Weights of a small transformer language model: 9 layers, 880M tokens.
MLP neurons of a small language model. Each row is named by its layer, matrix (gate and up: input weights; down: output weights) and neuron, and shows model dimensions 432-527. Each number is 500 + 50 x the weight over its row's rms, rounded and kept within 0 to 999. Numbers have three digits each. A neuron's up and down rows have the sign that makes its largest values positive.
After each neuron's rows, "fires after" lists the tokens most often just before its 100 highest values on Wikipedia text that the model never trained on; "fires before" lists the tokens most often just after its 100 highest values on Wikipedia text that the model never trained on.

L5.gate871:513501491507530547502471476595491595519517503548533552567555612478454487573553562548434537501497518444457509484559461481575569448452546571489478498514528485537388463459504513479547457576508623453486453458499508545440562486601536578532441542446463498520573447483443473522454482481441538497
L5.up871:480589442515471514442434512481493505535466443469578520512583476557480514497515555603485511481508569450429508466481502462442481476503552517535513480502401534498571514485519542444528502558479536535508532520475547468523609621476499642470389539556459560521479445493474428480473560406498538442
L5.down871:529546561518542525459563410575539544459494432518535470508479515476491613465542509503501433492528560468503520504624502549600494469455451463514500520552485509570447480525528573568552459454394464515399533450407538470608426479513495446569526438478444443509476453490447577463457563484474547466
fires after: ":", ".", "°", "00"
fires before: " |", "′", "\n", ";", " p"

L5.gate317:505470491496515449525483421483580466469434429555471518538576513498515483437524637533531458536555516490477489464509477569521617508510505439442538507441517402516485417468445533533488535550560467519517551489549482521470522521614496549494470545556449466517578600501380518489451516591547536634
L5.up317:440578557605596512497468525532437480521463391527550421597511582403493475527455416497537490532550522495540495416549473560599478478508404503508481538444560545490502444497542547500513412468521499476538551463458479464488556526555484583535454408453453440459498567556426443546524485496520431535
L5.down317:503546456452527501487488582493479531557520525524492406522538470499355462505490475377431516519460525520483579500480470414546497486490528472434457463419546480467461592546503468514548387514494569556485518444501549540478561511432481461489517532587566516457458505500461503517464481483440473424
fires after: ",", "–"
fires before: ",", ".", " |", " in"

L6.gate1017:482476523448491528492458505553430515475491512402602445497415481487504502547462523564567618586574489418523441514477552508478594504437533471638488488451495485537479599504501551523479530566482507493477566544551472541546446435558441522557566459521433479460474491455388386487437530468437507560
L6.up1017:504435511465536418491534526512555520418518500586499457523543514489491433534531402494523532493532505565512488562539541581513410486460537451510426601489527510575529451419553600374479514555538533494449550503469546535506441513542433422545481625480474508556519469551521540526484396536457516529
L6.down1017:489476499430552478525440585477556563515443525629479469417511492532516515426497516490486461485574496476482523540461524614543476522482460523446527479679477467549573477475546514514526596519427492535451492490503505499477442458499518457570551469405434535443540576508432573508526567404480461484
fires after: " |", ";", " the"
fires before: " |", ";", " –"

L5.gate200:449490522488410487529510515471525432525441484468508494494540568520450522527554498463533474477497523454439475502402449520437447453475532530574475510429510466552519619428509503529505516519512446497491517535424501406420503534518590548563429540508511483474530480536479560460481408408504459453
L5.up200:522550509503553437481601496429424489417468427585486550512492531528461516469466418561415526546496539481502460479494485459526502486511483484482557611518535519486503479414453511433382466445600421539475475568531452492481515414491444510372540481538501456464506554447484426468485574522551508557
L5.down200:608476374541482511428508545516432522576503515528553495580516479408430441476448475516528540626582513443550476554474488451538483472518508516556468521607490489538508467488490447488469573504509496527401467450454481405531485532452532538409594538486562481450539557461525441441550528532600433481
fires after: " the", " on"
fires before: " of"

L5.gate140:532528464424579445447554425530476551515509471584516584533495507558488354489462519508535517468575446554474556539577552517443449440515514553486422513456559488571541487473594489479546503458537512514539509548520595526549461550493506523511502570528536481516556556522560436449453486517612421544
L5.up140:483506503478459440438483467541515462410472504440453465399496542472469508477546468457481461434475574540547490572548530537567488579389489608507518447499541512486522525558477462444464470504506496512485486519586466536549530380494516488488449540429501399524457465542511457475521395439482536487
L5.down140:477450481541511396471423379500515436602478479473482455461467545408494532532476548509468451453532556535558502508478546452556508493417451526553540480512478409429498547561524468443555469475388513538483462458538573560493538432436513404489551447511439515612516469505490557432499492608537589511
fires after: " on", "On", "born", " (", " born", " On"
fires before: ",", " September", " April", " June", " July", " May"

L5.gate1249:399554584542584471470431464547535471452533482551622584463481541520486458517514541488488482488495464515475492448447523575520450451449568523524457536455460455587609569487490537505488502467561491446486488479495526591526438501431550502419483493521474487459427459400424544464473474449451526460
L5.up1249:455488574440528573527525416555520474545497430433493507506412482628564469515573521442488570573475545506541486504451449525482472500532402583470467556530524470453526565443477545515520518494444493497539494453540534487534451585441577417470426491600405510516347498501425468504529527468433459443
L5.down1249:573500582426427514492498539480519470590525502531487448527552436595467424544470539551436586453462523539482563500400476496461522493510486491570505449528540550514549498496562405482481456501445411533483508462493380609378513443582526533456414492514410491430508454490432490476548565604557547542
fires after: " the", " his", "'s"
fires before: " of", " to", " for", " on", "s"

L5.gate1643:578564451497470396556487428543598515546522424485495544440421562598511504571487479464424563564466504435561538528556415528415607447416433477457407546516538416436520524567472487452484474557508466582524468451456431507484517609497411412562445461520428525490443526544480365440605499473452522494
L5.up1643:512455486588469434451466515480550482561518472554540540444462465516527501549506507530421522523529531469538515586489515576500534574492569511469435507511555469509487445403642477574517457566474523498426518493446415570559573501492468476477534537544443594434474449461518514513512561468533514503
L5.down1643:481477606598567548415567502589426453426382451496500433471514541462452471457528571440492578508541491486530472439463533516517460502519596417463405576461376477531442485561544532576537544496373487471481547461459463413504463547585519459484565511510466482526475531517525556519456499473463541480
fires after: ":", ",", " U", " the"
fires before: " |", "s", "S", " p", "8"

L5.gate1454:611539503414474515555531568644537453440522555571520476691526506403510486483536497483620483506351596577504483591563526452493505483532516453449509573537529464551520613452495491389475366478536400539546515547512515438576543465541444503425521430520487485531510511493446463549471547414440486623
L5.up1454:494482486429540448525481604570543534451608533465614504564460542472503477483461488543535544377536512547581490514547577439550487525528511566551451462537486478450587583531506443470478405529458511482472445567477482506456506546576497532518547411497511483517558502406500428478438481462422407556
L5.down1454:462472444476456502481482608453475428408559534561517441549496507415563492535483504496569558528498418447599430617523502468537537511513467528483460499526606504448494525507516483450552453404585476404433491509429591400628612529528481501480456459545458478431648463463471497568498549448496523466
fires after: " the", " this"
fires before: ",", ".", " of", " in", " was", " for"